{"num_hidden_layers": 11, "hidden_size": 448, "num_attention_heads": 7, "num_key_value_heads": 1, "head_dim": 64, "intermediate_size": 896, "vocab_size": 12300, "hidden_act": "swiglu", "norm": "rmsnorm", "norm_place": "pre", "norm_eps": 1e-06, "positions": "rope", "rope_theta": 10000.0, "rope_fraction": 1.0, "qk_norm": true, "attn_scale": 0.125, "bias": "none", "tie_word_embeddings": false, "parallel_block": false, "init": "uniform", "init_std_qkv": 0.0491, "init_std_o": 0.0, "init_std_up": 0.0491, "init_std_down": 0.0, "init_mimetic": 0.5, "optimizer": "muon_variant", "learning_rate": 0.0124, "lr_mult_qkv": 0.7, "lr_mult_o": 3.0, "beta1": 0.93, "lr_head": 0.00506, "max_grad_norm": 1.0, "warmup_steps": 0, "schedule": "wsd", "decay_fraction": 0.362, "decay_shape": "exp", "final_lr_fraction": 0.0, "batch_tokens": 65536, "max_seq_len": 512, "doc_mask": true, "train_tokens": 455900000, "max_steps": 6957, "dataset": "wikipedia_en"}
MLP neurons of a small language model. Each row is named by its layer, matrix (gate and up: input weights) and neuron, and shows model dimensions 96-223. Each number is 500 + 40 x the weight over its row's rms, rounded and kept within 0 to 999. Numbers have three digits each. A neuron's up and down rows have the sign that makes its largest values positive.
After each neuron's rows, "fires in" lists the words (lower case) most often at its 100 highest values on Wikipedia text that the model never trained on.

L5.gate175:516570493573476514524410448501437468527555490474491445494479480527455518499486522507522437466520476466454507484498501461477494443525575501532496502558474423458555488440546474515495482463469526561471506525525462487535542561503467469501554465490502526478478484491499475562504434517528504469547513477505493446556429503485479517473631562537472464472493540522442499553475468416510537412520
L5.up175:543433531471433454524532512437553518485509514465513448486533416557484470467452532432450487462502454488463455611542532527521595519482586505538487475423453543437582530483541486490513513584456495493542570422528498464423445557487522525485494519511499516449555533530476534484538507515435476493524510520557516449496464473416543494495463481528601484483435500491513528530498462557508496488508
fires in: "the"

L2.gate888:569497539563438488573463459534453588556536505477483507436470496488501503426620486515592498545539431517512427546533537508600480553541477485552506505451544497491550511512540521498408468493549418516525519507537434494530613493537514561516531453505468552446535447500501421541448477454480522493533499528446417503445452537475476513533494436477475479472501507434498536444492399506476441471524
L2.up888:520448519510450527540460502561437535485573513507461485493547430567514518536505490481498579577528521548496503546515485461500481557515565467503533514470581516574502562525505505437550474522435490505507522496544486463530518432495500503525467463502490482512566446405558418455480472458524510464480556590377458529524471506451523509517480495491523497550499508440578518408466448491475483490479
fires in: "years", "year", "month", "season", "week", "days"

L5.gate181:519560503584452463527423504540492537526388504533394468556524444529598544562562538501478518499505523513498456501479424492499471492538495388564461433491544534616484470469446478528500508478459543503482569545429534483578504460485523557487529504439455532483530539567558494538453529520543520524497556484506525493392404482452529512452538484534511500503443488485498454486569550495573533484455
L5.up181:452446554485472551499481508467441497470522452520511527502445576529410507489529564535503545538553589509492493512518487507507533504500510467494429502567428528550551450538510466510423503501435490449522450453477461445518485516532424513506561574490456491480427502561524562446463474511548507463519461496572539562498511496603502501520440487512480499598538515413459560481491497500539496509475
fires in: "a", "an", "aura"

L7.gate585:474536419491443510519485478541447413469494514524498401541441515501511465440519538474508567559414500564499506476392539416532501535560500463531532460551447445475459473531511456467515510516473543484453471555523578515421457497520538516554537468527504466546398476509537445574506528497478454525471472516529524480494510489410512493548557473562584528512543430405551472489474521502510474491449
L7.up585:459449523511488457561449466459505502547485506457467464535487466417507460464493503491481499597511566542552526548462530515551480509488476506539504461506488502451465475461476462543514574495459522428435550523472463515477505526510532486466533533474542457462449504518571474581506502433437503484416558486469521507468489506445583514563434462534485487514442470517442485501449576564553499517467
fires in: "as"

L2.gate717:459489501510501479547450462455431498473451443443480451481525477519473515606504457435560480473529484569517529589514527599511492458513555454495541540480438513459454440595466458514445458478534546562499598586420579431516439477596527482554515380477544497490465499539583448512445522525475437464561539493465519465518544549507535461491539530529487495483478458601479458514494436526531496448468
L2.up717:504552488483530508568515499537512468438502526481498481536491463488487496565522508482516497484470526506510492498552513543516533508514574511489432530471494503463556406529549462500508506468528542509588511534509587472468573546519627573497479502458456509523422593498456543481558416530512455414497544488486497534563450574477485473488487473518461511484557544537543450574501572426517543493521
fires in: "while", "to", "help", "when", "helped", "helping"

L5.gate621:527463518467437516481575511531492502507482562512452436518541467465473512431482458472514465511471553511576462447548491589505512496504535513418460464424435553563451517477508491478437503460490522617394489539418453530501513502497469501502478461470557511508522482517520490502554458471512457429470448554559451495459493422446474440501498454504561477561510478487505533516416480564494503548484
L5.up621:414425524515446512527610533451447452451474455493554493498492477526545532504541524522519557472487442497496501449538507501505438499511446477526510526451488531550436484514493501507489516474532468482532465471552483516499504512502586559528479446490421484468525480483491473471501523486464526504549479473514565511498521495556531498491526452492503499473492505524477570508568506473577529438479
fires in: "in", "of", "from", "the", "on"

L7.gate86:564506471575519476573475498533542464546463475522549490471451586557504533544463625541483474515547487533491471550439460481420580566518507519514519513483533545513418489543541536536569469488456498503517447478437571584426529465471454539507550469503449463442449485517519490455422468446571509410539532486509567536469517479508577405454486535547430393489464499501474513522448465459476492421502
L7.up86:562408533547528483517524542511451441518502515487499503471494506493490524514462487571534485479465551465475478553493419486461518563551451490527427509458459527553514527504577520463545452440549526482557546452490537516510490467412468527560491470557533505545521483436560568552501468432501520529541512440439457513576532521478499486483495442424465544508500476474468536480482502452502467490530
fires in: "and", "these", "as", "two"

L2.gate149:558559547518508522495502500484557488569545537575570446476547576527478497492558521522514483521459504522402444551439540484450523563457446584517520531509440485476478464498469500534508474494574561496442477444437498523466515481480515447507486522500535438505499484497521497477448479577489488507461485474515473445467477535435517461508561552501521396523529490499569552455493478561511554541503
L2.up149:461493482455494497472539543494492470496480506422512469510445548478478514479517531535506497508522521502559528433478532515553481467483472489450494502541441476559529497520461469560491433572503394516524465417509456475495463446495530453507467495452483474476513535540567565520581522520427517483526576500463473489511544562487503521431483516460514487497484531544518494422497509504479511504462
fires in: "s", "following", "same", "its"

L2.gate453:453528456423591457471516493494504447495483528552571502492583551499526525510564543475460501525452501477402542497454502487512530511449500555519479446499514483496544495538496485425561497573475562507508500518517487594484508480532539596518474541475415400513561528448515508477480480478546541492510474465505504438509435563487552507573489502538503506509598455546495400517511397484596588510562
L2.up453:508491556469500495538470537485454457500455461541558464487534416502500546540517486471470474584495461497478437435502612525488463514504504563437398517549479551452484440508527421499456515443453530502412402465522467549509548555477475446481512539482543545538591548547428534444427508496564560411587450465437496459468446555511484515501573485520541547469503467533444503445518550449521518451489
fires in: "most", "those", "some", "people", "today", "children"

L5.gate423:565524491529477501519460538473511457492483504520489513567492521464474578560452478515497446553480476482470548473515498536530480505529507504594500526468540478477562509524534503495518528535528555456521487497435485432515469497510506525415591555524512498519503477528529485472471538571570569486473527521526450476575569441500427473429539560549606510516449534533501541524460493366515467436486
L5.up423:497539531600502449453590536466441397487435466557505500487463551508446548563443509485525468527487444503421499509464543523563470536489505498571560504444573474526542432501539473505496495529561461453508471452452546469528504608465505614497526586487518495531424496477519511486533477484556509505495488554449515499557514492443577482458507492455441531443505494530580486454507464460466516441508
fires in: "the", "of"

L5.gate718:524450541459496427567447483538481554487504493449519548486525481615534491450456538544528526532545494484498471470526422445513479482535421478534524488475535526531514476491498459516489552537450589499545558564417542441498483529471452485481559518527527467459507492451542473503459498516574573573471518503565561494482546552461471521559479515518551515488510504555468501470514529553471527519505
L5.up718:495506479551542515537501494502499510492579511556477516489480467485519641481462538511512545555472531507495536460447442527472467467496505510511557536549537482463551504455556485535514455438515537558511487520522474525586557575507502459496468535479469554535498520492519491441501561549517587426516448551539547431462471549491506484483574493437506573417502482546505515413533479496530541522499
fires in: "took", "take", "taken", "takes", "came", "up"

L5.gate859:484474547515508477483521532528523491533504477511502516471565464475460490536509474481453545514575550545439493440578570546521490528473513412535514435522490483469503478432486515455543464476549548537560453512538421562512446456453445530442505500468508457488528497487500483504434556560476541450494520505495441505561547583507464467503553527489442513480429552428569517493504432457494544562523
L5.up859:468487479456519508500452518469550509539485534516489502515487482481470473467537509502458518537444500478490466576567566526505520469477519497439554430478489418453486571485539444549409449538545508407443492443422403510501505484490514485463446469488522474466495506489499494490537459471482508506489500534553523555563461556514562524469532554533497516471488516567538499574461546464458500516449
fires in: "and"

L2.gate68:452550458527484549518460512540479488479481464576475514478461565434430487514395492473391459479469524539568418490580448432532515492542460481473532455489490546496516460460556497465506518477555452524548490576491449538513525502454497500550516518462493547507542459494465463575493491452532469461499495502494447494460452517490517521434522438452519480457486466588529462511505514469442461567448
L2.up68:471491527532473465507471488524525440523574541536421485473553465504522490537507551516525494549534526519445510530488539564520532572484544555524454528491515550542484448445404570474492479452438488540545540515439552522468443479541481498514573564372454529458538478490437573476419472521535507498447512466440525494493538570478495484492527519533531537455472488490452463460439471436576448595496
fires in: "the", "it", "they", "a", "his"

L8.gate17:485552479499492454542495405446492397525441513525539507538415495460499518462510529496577460498504520526540447526534459525439493517429466487542462479459513510505514510499542430506477431481499569511488442563461499506554552522438468574483642498512492566450475515505493423498505558474498469571528455515452454430498441475523501450506466516587489452486527481570501513504447565553464452536498
L8.up17:532461509493527443422515425465483500459415441499487434539522521470406427580447546559523531531509527526544463576470502486544423470504452565565531553399467438473560486505517441487539490502531491514550484517509484454511557454489460412486459482534531548529468521527455496480473497507454531535500515412457565437580507512468488521504525429470488472517509498448551536432466472508497502519510
fires in: "cleidion", "marion", "maritime", "indeterminate", "indet", "marines"

L8.gate348:461511486591550468559489565532509513466486499399509527532486526480484532500495437504531433501505510470527473530488493446561469498528525481548500493519459443606453462519516477471480428533501446495509549488496473488517517460434476459447470445470485526520509533521455461510580511532439561448526443489541583484519519527507445454501498554512564447494487489550492474479494511472575452527551
L8.up348:423503532549565516645518553530556556499492532426516566547536502491523518533458514482477486485455540465465462508558540418526484478515459448503479532493493568460451437516517434503447494521503486494545564491466501530466545490523519452433498515542589437561474510490481517460588503467470542470527464403510421531549535575570453463495452453478574468465514419565521556514483504490508514495564
fires in: "well", "such", "known"

L5.gate541:493408432534495543458492499536461503428453489522514556427475482492475515443533520472416542534462491504469499395455491491525525450571531461531572504505419489534498559516542457482449453531574520506520588483520556526542477466505474493494505526448523540535437450510509509505486514522538534562495455537568616519526551514480531488473498527488501453571492526409492519551485510484480492487499
L5.up541:472515514449515491515433501562491524421451523503514488528486504503442521464471493503488517485497493546513441458516526500546531570495436514511480559505459498452470533489492464534480477479541484540501488525525487428532510517420551450490530555376600494511555493510498560584555509511490494497499462447548513490541600520480521424511464561500509551491504563455488484545490493472516432440520
fires in: "that", "what", "because", "each"

L2.gate517:425487500515519538555500518483482515506489559436464603455575623473484515506497517455502491529475547484525514454492496418524544479531485465426577419530415532467475441497496477561495477510537456466530507494456473486493499456523578483456511503442464483564477624493476502495513541426498505495448517529493508516490443539546523401490522493497486475483501464554463554499442487452512531587478
L2.up517:465525454484511535521500544480510454522492523486442613519501542535554547501557433505507509475457487508522538483456505449491412486567393481502549411492467464575499432494401527549496453464566495468453518535470442457464457462565568468460502486464545503541426523575472590495482442467466569529479500514525472496458469551463489452537495487577461519465544471495471530500547469561511483520503
fires in: "as", "called", "considered", "calls", "regarded"

L2.gate215:455496484526468564519559407489468553455473476476473523468564547495458520511487517440561442451526480536524507528506440552515459495535507536544566395554493561465531524527527539562464517455519499523532495525504446459549533501480466530420474445465576487506408469473483408549486480524494478473448489482478497476528504408561519492464538539546541452484526459509447474471442506516472483485565
L2.up215:501457473504557507495479474551450505493537535430516488539458527538541609527458527433489486428397443438580562430516486571486474500519458570547574502473526536513489511529532494503480423523477550505532509538528377515567506513516479520502474497513553542517476521417586507504441485503488422480517531430428446572530551433463497486463529536505550490459508453512482445482455466510457490498528
fires in: "6", "9", "7", "5", "8", "2"

L8.gate808:497476431514433520504450468494469475503451500522475535508519482502491512497484557480510492458546478496597538477421484527557453450472447555496603491541424533479582455552530538529486544520511529543408503513489541565494489502496481572439520466551519537518516506469487500506497489423476483470480495462455500503509415493468547502494520469452494476479487447444450464450527468521490466546513
L8.up808:516434532497559480560504530504465417536495415478505495543487548492578487506535520480535532534529481531498491471524441490497468404572467497481478440536397507573427506498530519562496490421503552578530507517524527557440543483578471484562538507545537556503531481559507510517537514428487510485497541552407505546474532552503488457526479481522451484490560493529466468497470506496490543469550
fires in: "as", "with", "how"

L5.gate464:443608524485498476509483540553534530524416567457444478507465492550453472526500555517438448525497473486515528536478509490490541550471532508505501476476475515426525483492496499531529521547565523469496578420539516486505531470458515445541452469497541535488452421419492476471463454501538467438477561516490495514552479518523542556523514451562564534502462484470524514523510468449487533475468
L5.up464:539486528497436511488453458469471528504482535471491461405499538476487493446504493484421386502554493458498536497493570531477523515538494489483515504505547448441537482495472467499499470530548511444452466507414408527519537561494478505543448452524491481487503495472532489496512455576528535579465498536580506447524547500537489500473469510555481483559503510468392553529509453590547529509452
fires in: "when", "and", "later", "as", "she", "until"

L2.gate321:475475531461412547413505471520531528566529580491533502538522450519530532487501453446416526526517533444494487487409551551503465530510485521503470454589454569450494437472455465476593494521479455505562535574495528467496462533498514491491512536426467477539534512476499443478485474497416554455463457471507439423503450428558519453491532464566514509511479463494550557515528588524487538491521
L2.up321:481469557482525477422543489452512434501473492495483443521509554495483531440458491499560535458525530461549563450510490488515514524544445501489506505510562467504510449472496516459503614463425505503482499593474468488500484509528484546475488493488451565502512432555433474488606541562545536460490447549554491457540521526508463529523480464473531544461450490503497574503479543524567557506529
fires in: "born", "age", "early", "of", "life", "family"

L5.gate884:468558497446541471525409417491554405506482470493501514542502416514536528475519502446495512479494488473467503540522482479583521452531556541443536504429476519512533502499463491573444421507493468470469473513515509513463547486536515525468503486423517440465450518427500490499544475496472533547517484511607461403480590444562437484508520509479476419494463487500502463599478456498508526503483
L5.up884:453498417520529544428469600514532494475477536458516483432479467524470456528519487519523472407550446445571482512494501539532495482439566471488428511550488504451529495455470487563486460449498510441447480463550475502485547542407544511523534464490468427426448491489522425479472516499483538436523447488526489546560437498453526528488528493597506503542476489552473562452475458448492466535466
fires in: "to", "help", "helped", "could"

L5.gate343:516467477467451460472457522499520516488553479469486465490483497461473461469503439462456486466409452453536482410513494474514499471517467427491464528500492478449488495517480476523451542480493468564522510467539481512476489561511473494505475493449516502556515525519509467508445503486508484467526495494526586496530458533529477470479499578478454553553506484473464497539528499532474471591515
L5.up343:451462479494465422435510552454513532514498521424485536502492442448501515456563461550472489516468457516550507534594534456465479480563525502495439475426521485471556537410501539424563487426526472561549556488502482523510477614451520521474567473492492516539527470497538486461428488485479497486577483488454490514447544428538492471500534460436476477540460494457473471511526425527603491485526
fires in: "in"

L5.gate347:548489550461535491573443484517506535476505512576468497493525526500509468467474481452533563502513455410555491403515513474511509507459541481500559464507509569464509493467509444462543500550508506519496505484471448518457550457464486483466475568468488481454507521466454492433515517464598434461457420556507497505490495493476560513491512491528527451480480528548505508493559457555434535473514
L5.up347:412468528499512490523500479523552462520452429511531605470471507478571487549525519565483506466562438441504482475491481481502515519501448605478512548533473534508483544484466535466547528505532453466466496446473443433520524483494499493507508534481536510469461572513520516523552488503434528488541458488454531487527473476534559454516486492514568428451486493510510574497538565505369560542429
fires in: "that", "following", "one", "same", "every"

L7.gate784:507539491461493517528497536512496461512534513560531458502456512541443523504479517547477479518503580439467520500459499447552509493477495493510497522540490490503480487477486541450486483568457512572502537567484549438489538514548491414481529528445515583457546470402434449525518445477520528444487504459407478413513568492437485531530455511471524459497461509480492469489424456520465479528541
L7.up784:548488496522484506525478436430548480451538512515496522541588481517462561551509514542381492441621487494525499496464483495493573437496431508554551443485477479454493467508455482521543532459546499475550484543491497478547488518438571501475511470453474558471511514586465489539535512538450521529527441459457521533529439565498516459473572569491485410498518478528522509539556522425518505418478
fires in: "the"

L7.gate799:547406486550463498395491516565541476447512520494528521572530516473547509465468451463566534498522534463538532458507437385504474514511508473463483578489478449528468519451483529500511511432425586495486457559509543565447465503528507480476461382554460443529483504517536519438501452447512417514490520452564523503516543495461434496460495505562561524538471479463495522453544539419538470491489
L7.up799:540527501547461534516459467522432464445506528477472499502478461476501555515484491524514540467512471471480493500537466515475463463470460457531547526465593567494541488441594564493510501520500488570536414477516614509485440507474498514585530413543474481460541528605536492445555435528522468584573487465514508551519448469542517550475488459478487465462485516476555425503558503526525535531453
fires in: "of", "new"

L2.gate758:534506437456445501465496591486589554530562487458437538556469470499532585489505463500547482550494493420508521492489474474521489550496498471497483509518507506524479442539514494497504499502488528473536483519478500493495490465546517512518456546521552530595443537555424504484484496519414524513576525511445477461504554548447553506493502558477452469502578496554462422518525541552531503505551
L2.up758:451533457548463495500533595406571460479553426466545545544499490473515472484498418499492502558435467492443523453547540547586523510466457533463476506544496514546539500480594557481487418464582509479451516424473438466528422469451538538555477420514521557526477522454468514511499530518496568483524458563482495531539517526520466447501454542492485453448489458532433437545471510493488433494512
fires in: "but", "however", "despite", "although", "though"

L2.gate26:533470502530524460445510475498541467501512519504468504486468495409520512417435502499457514482482486454486504540478445449551559495524478518489472455438518544496464500533490474561482491477403489505533454491407581516527493452530496515488446484474470498480474501506546458555439568492508543531489512494530513455489494512511486432528509525516463452470456527483576512435509529554520461476544
L2.up26:509420455460494457504474587523531500539467470449518584502542562466495450520515490470548527483504508466501484471554458571467509512455496495512432547460543507466506473520502534526523500529548512492515526476479565536530529550513473517494497578483590477442494493497501446425500510464582471530469491497545488436451514549562471487536406489480544413493501523577499592516517513528506469461483
fires in: "an", "a"

L5.gate229:490418481406418541494484537435402440541501560496500585533539524478545503462531546524512443497461409446598530513529491539513454485466559591474542494480499507528484432487472466497477472451471516460462514502476468546521503540510436561533486538515454476429562421539420399505467469465541544439509499522476466461466492449563549465539455516475573502500487563509515492474490506513506490563458
L5.up229:433498435518503540515593435564518536491473543475475557477447559470574474441504490473480535490549471445527509446518479573483483495594508512480511459510453515473498566495532472459438481536462509531500528501543403516507521465452486479522504527538501489497514486531574466444475492478458502474497459507452485490486472531432507486486441478533553624456429476470469442452501525550472468528462
fires in: "in", "on", "of", "the"

L7.gate91:568600503535563503467545532439544529452545512505503531570523512463522535520467484479507492405521454485510502568505485464534470487550523479413463493490456478472543498478488518428535536556494482499582517507494474454483488527575458452510457499543528449445558534575551536449502562475550426537548518452494468495510426560540501462458450459503426477431536491516451523453536445488471538526451
L7.up91:464402444515505497449569528444501451531474503421448487499510490487538546479440469491509479521550469467500434494452491498503519413474422564452486447503504523512484492450457464474577535496472484513523514454491503480533525562505497562520465585508444522495503533533537570511445543506477541489511473472520521557548542537515444471484508510468501544526552498499540534468595462542467513573525
fires in: "in"

L7.gate814:460523558489493488508508520459501433505508526449477514498437483577584460416547457520433529478497504501484465468507460520519447540504501508518481585548490465530513548523535435515556562515502471523508545518568472540494526550443465485588514437534530598504489434551504560520444469500493461495570478455493503509475500483422534491511520447520499526494482512463501514535515493525496467574522
L7.up814:504457520484497472539482484505490482494534516526483530555489534497474438519586574569474532467537478540486476549448467483556487561572469388533478442527454468551512444458499518523483559502449473508459561555510578476527461488534476530525551469449502567442530530566543515510525538510530501432478519491529519468469473502537480516553440512509569516517475573508544444564546518513461540513530
fires in: "as", "5", "11", "8"

L2.gate495:477499537481520405487515529548548458530520502463528555470521469497454486525451502499532488478516573486479502467464470538564540450484490540493513474447404478539482483448470512450495545521551483441500472498467514506531562504473458507490461490411492473470541437450497460508490516424472516450586465493476531544439527472519510497571469553531483509508539490522551504615506456589569545514507
L2.up495:547512505449447496513542529496534497519585466485487543399519426445467483510495475484521481471552510523518541511454457437576493480427461525477537553465489565516525516433462436484543561458508508489493483467440548471502554437526534500518460477545466455513483421496420414525481542501439541422511503499513450509520449498555522494427483522606507468512502483526401450510545541447471512599485
fires in: "by", "from", "october", "september", "april", "december"

L2.gate377:470447519493455517500474501540509531593451521507525496539492602465540475447507546473526447465518443494546588501572493487501475511499528529512549545421511493540526478479470512504444503464515626500531514463485531588543520494479510531554514463428490557491527515496516521513472523471483507486527538533495481534585492514458483523514522488419474483448460497471505481517450517518438565532547
L2.up377:417482560449472559572497512460496538457490461470488430435531508471464509482509551506484444430442450541510526547465566541515371508517498491516446558582574431440445503474505539490416463524528509476538447493433521548474548468545479473525520514486552551466513539449516502583458519527577537530566477459511521505500438502499397527433500515477548514485569466519554519573477564488463463460525
fires in: "including", "were", "included", "as", "are", "include"

L7.gate406:501471447548550469446556477552478534559413522467505508562490482524549542443448500502448508463489507502566515527426515477450490513469468495462540580506511488484537397482490485413554479472485470588514495560491484450460465446456500505556463462527572495439463439475503518497518553446434500510499428502511528520535513476546529547464532438509491590553448437528523475422523488448439582389527
L7.up406:433482510541518577467541481503465501529492516519472495482547496467553520456436559472441574415487451531558446475572476556452482486478461555479525518468466565507514531551490483530540506532505489478516514410478485519499493486501535509498419463482546566524577472483439497461544523450441486500499478441511460486539526538518626460501464457533481516511555484528556485456526522550499557532505
fires in: "in", "at", "of"

L5.gate694:541587537474458575446461485503497586456524499480457548506486449487544554483518478517552446468481501487526511483578521495520520515466551443516452536413525562513564484449511500551507499440472522446527435549453487480538460529444474544511430472479566486627496525466509544497472466472484496527511482537416495503538478500458401468492479565528521446569553482488494532575570485462556461520527
L5.up694:497521456546463526506578498550564530489553508469427545581471477505492517557559465497497559539482487503519529419555487545525563486536468419559474586495496436512533434433554555553520565546607551505557440486543500522553485521448491550447486513451585477545464533503510526456435432424551497453435451461393538547568488499470489485508509481472495517467538479522497484453497488497442472472492
fires in: "and", "but", "that"

L5.gate794:474549455464467531591503497484460526460471475470508459430510529567456539473454493504533494433503466446463503554542486493507498531546506521490479591576474439448504507504539458510399438448498488469519511466438487503445506437547496566476439582502520490522454550545546461557480507522585384529474550481518498456471529581570485404513525586503515468502487432520503567580449577493509478516471
L5.up794:445543508508470496509458506493443555417484471514477548490405535527404465621466548554521507470537472573494520553453515572511419525504553550520513578486468506530505496492466428537509500506501516462513599437481438427501450464468507542475493498507491502488506523548571480588466496541515495487471473482507501503554483549512546465532523570557507522529467466517538538504443492504486493528472
fires in: "that", "because", "where", "though"

L7.gate619:522517529525512526514529500531504522502445521539574496549449446464540521499432435568496508459457443498458426489533498446477500498531478565498394449474539463444487546505497428457461472507495421509486506527548476483508528502443466446546464409435467467488535484456465491470526540524529579466484455462459447479491507571482459480435461425491576470539414473597560487577530515496468519489495
L7.up619:526521568507455557532463562539493557461535406487521450539432492526491500443480532524498487449520451561426539507504479453544493493477462494508422391473497535392496552516463464485505513499498492532527498505549453578459434508527512489521510519522531539467522469527487433546524451475451526528536523507440476541498439495468524523484496474635512486544448449498515501560488430419434538476510
fires in: "known", "used", "such", "designed"

L2.gate842:506446533572480489541461553455512530482514380452499506409502389531526492390476461469547499534477532516491531559530476509503543454571511467547497487474546441485454508461564555485490478472487489458499480646398471532578494485505446559540580462474466498480479490451459462484514503458519479477556530475521522526522482428363534499527504500527530513495402458496467470520453548536577547439484
L2.up842:474429453445472455457476463560488472514481495514455435493519473492548510477516495473568523522501507571494518548459496494427483523451570470563599532521580497531478479541496539537473475509485526529528472530471523479533492483452505458489457441550497429524486556437567565564482500448501491543450536442452453532525502444551526478505584536539484480429511529549517538451538439486564505471524
fires in: "years", "year", "war", "warped", "warid", "warrant"

L2.gate532:453456475451521420544536458538471469500505526566570540471496444471500501505487500514478446550486508509451498444475438474566571504474459522549464409534528574446485390483464585479513504518458518548597461527519579513543474501500477543539525470481604475444475506509474475555489488542539491436518531581501567457445511460514475450534472473492506509477521570542458463502460552515410505425464
L2.up532:449432505494533522488574518529467491426534513458561503506493471543455491599544479521492518489494496473428474546421356491485567507561470496495520445457540512461449510459576464564571478553496494477504466463425514528442534486578475553493469496451554473514485515579510452521488488508501462543521519474499512499514505465431547505531528540487492451565453487490425563499511489499548476529575
fires in: "well", "indet", "indeterminate", "non", "not", "empties"

L5.gate798:491497480512463433506546416512473504576504457469481522503534519493520523477553502537467549550483533527445521487412457453495466517569451481526530487551446536538429607466431504570508527504534570510444461478500558483496477475483498515487457549482484475571514527426499482507458543506455515488466493529505575525436427493405456511429475512534477509449482484565417494484456509487435499540462
L5.up798:477510418504453508530507473520471473484523465450507526537572521523522501472557425506470522514513479508463468489495441480575485503531513450539482506453537514464402432537530509425468501487521486470486577459537502495534494480451510463446497507470521514530498532479490533501492400541517501420502564466431553528511521568510540494498537492471475468510418539533450488454527426465476508556447
fires in: "as", "a", "considered", "be", "an"

L2.gate721:503443520475482457411474554526510480490528517513542552545454461554498516422479480509540481510468551451516538474453420503534451446479483507479485454490433518547510532467522495471430524492450540473487453442443567539529481529443483518584508496473515469468519532459543391431522526529454491442486556462464510472420578534460547493540525474503538503502476500520490503433533464490461494496549
L2.up721:489465484479552559513497549491522480560538512448468477404493521491508468485533552500438525588478539490497500454531521464529459454422491525479466550477497530522522513400535576508512455521480551470459540500557458456455450482510472533540482458505542493476505473486480530408533517497514539426501484539519462464523455471523533516472492509486535501442497473456513479501553454494493517401457
fires in: "january", "april", "june", "february", "october", "july"

L7.gate175:533547519470436508456466445452540494490495480509485437485479514513540463515516490521514520475476566552538463530552532396468450435550506501463437529548476541571505529559473469473471514580501469561486560557490567482519481532486524546523573540459476401472492530418422488494452452504539545485495514567469512550521501565495553512434410524481537448525434546498479436550517435453523534536495
L7.up175:524416454477420480497511543497449418509472449567552605530484510553503471560472560504471481485529564490500476438529536532496480511505476519461462568490473465511559517563500482496516586491554531529475451584514492533471498485464386513515527436451500474516516527512486549473486445472527503587475472518464481517514469558570575491459523480532505436554494484478461466467562507524491513498552
fires in: "a", "two", "one", "just", "three", "few"

L2.gate628:459476433514477421490520443426431492445458493545514528530467485542503497543494481501483496555517511465532551518540489485486499470510548507449457421516437502514573585432515500535480508469528491548516511479460532467498447445459412472599553515488564505472516570502512428415498503549504464514539492504507523490400503517451505525542524524494480453495498463547453526479549531532442539468501
L2.up628:464458502562519453554507479549484490501574591550546483542461499454513477474453387501463491459505469494546479471487544469501492520508515497526475447441459477437500495523526535538461464487503502546476509520455533500489490455529463528537470482435451564484496480414495464602474504557538440453549576530435574497531544496473542426499574468496513515470547443429454529545435511462552522497485
fires in: "mi", "0", "9", "6", "8", "1"

L2.gate658:455471479467515542543564511533473426507562549500457502514505568548493441429592404533451486456563572516504438567419504476521517521563508457461496530420511547507457499521561450464488533528427502483488451507483513549515526457552493439441487482557471506478477415445438507534513412539456534498535446418484535456446498488478556471587425523428517544499531535494461462497470469503507530433581
L2.up658:503509468476450564483542532479480480544510415502468516495517538519467505506546453615540425542498462526548499613472467510460573490532509506425496517409500571545404475492538508489486480487460488484531464556442516460591553512458480483494482575486503510523503361509499533457512480517490478488533506444488454477462474481501481472520475531462551546501414448490489524481451452489540569538532
fires in: "of", "bank", "railroad", "banks", "railroads"

L2.gate531:412467491576542479461520547518534491490458540456448501463527512468473459509519471501488518505534489443461536539499503470537550515486512536472561462459556553523564560519475557539471483520512593504445552450517519531550550466506504480514400538517470526502474582554510500542454470463492458418458533456479465490545516528506531493502440545542503475492505538542491447509463423504546500483521
L2.up531:470462525524616471497510472473469522514546568492447508437485550449587484518447460553495530602495542485517525503460539477524572452496467459507445458520546468424487528590479450507444534450507497578472506500508480447554535501572549515573514465539578551575500502610521510518439535444458562570500459461434461542490518390509504450492479458486533568470526549503508523511486495475479448582529
fires in: "you", "women", "people", "girls", "men", "children"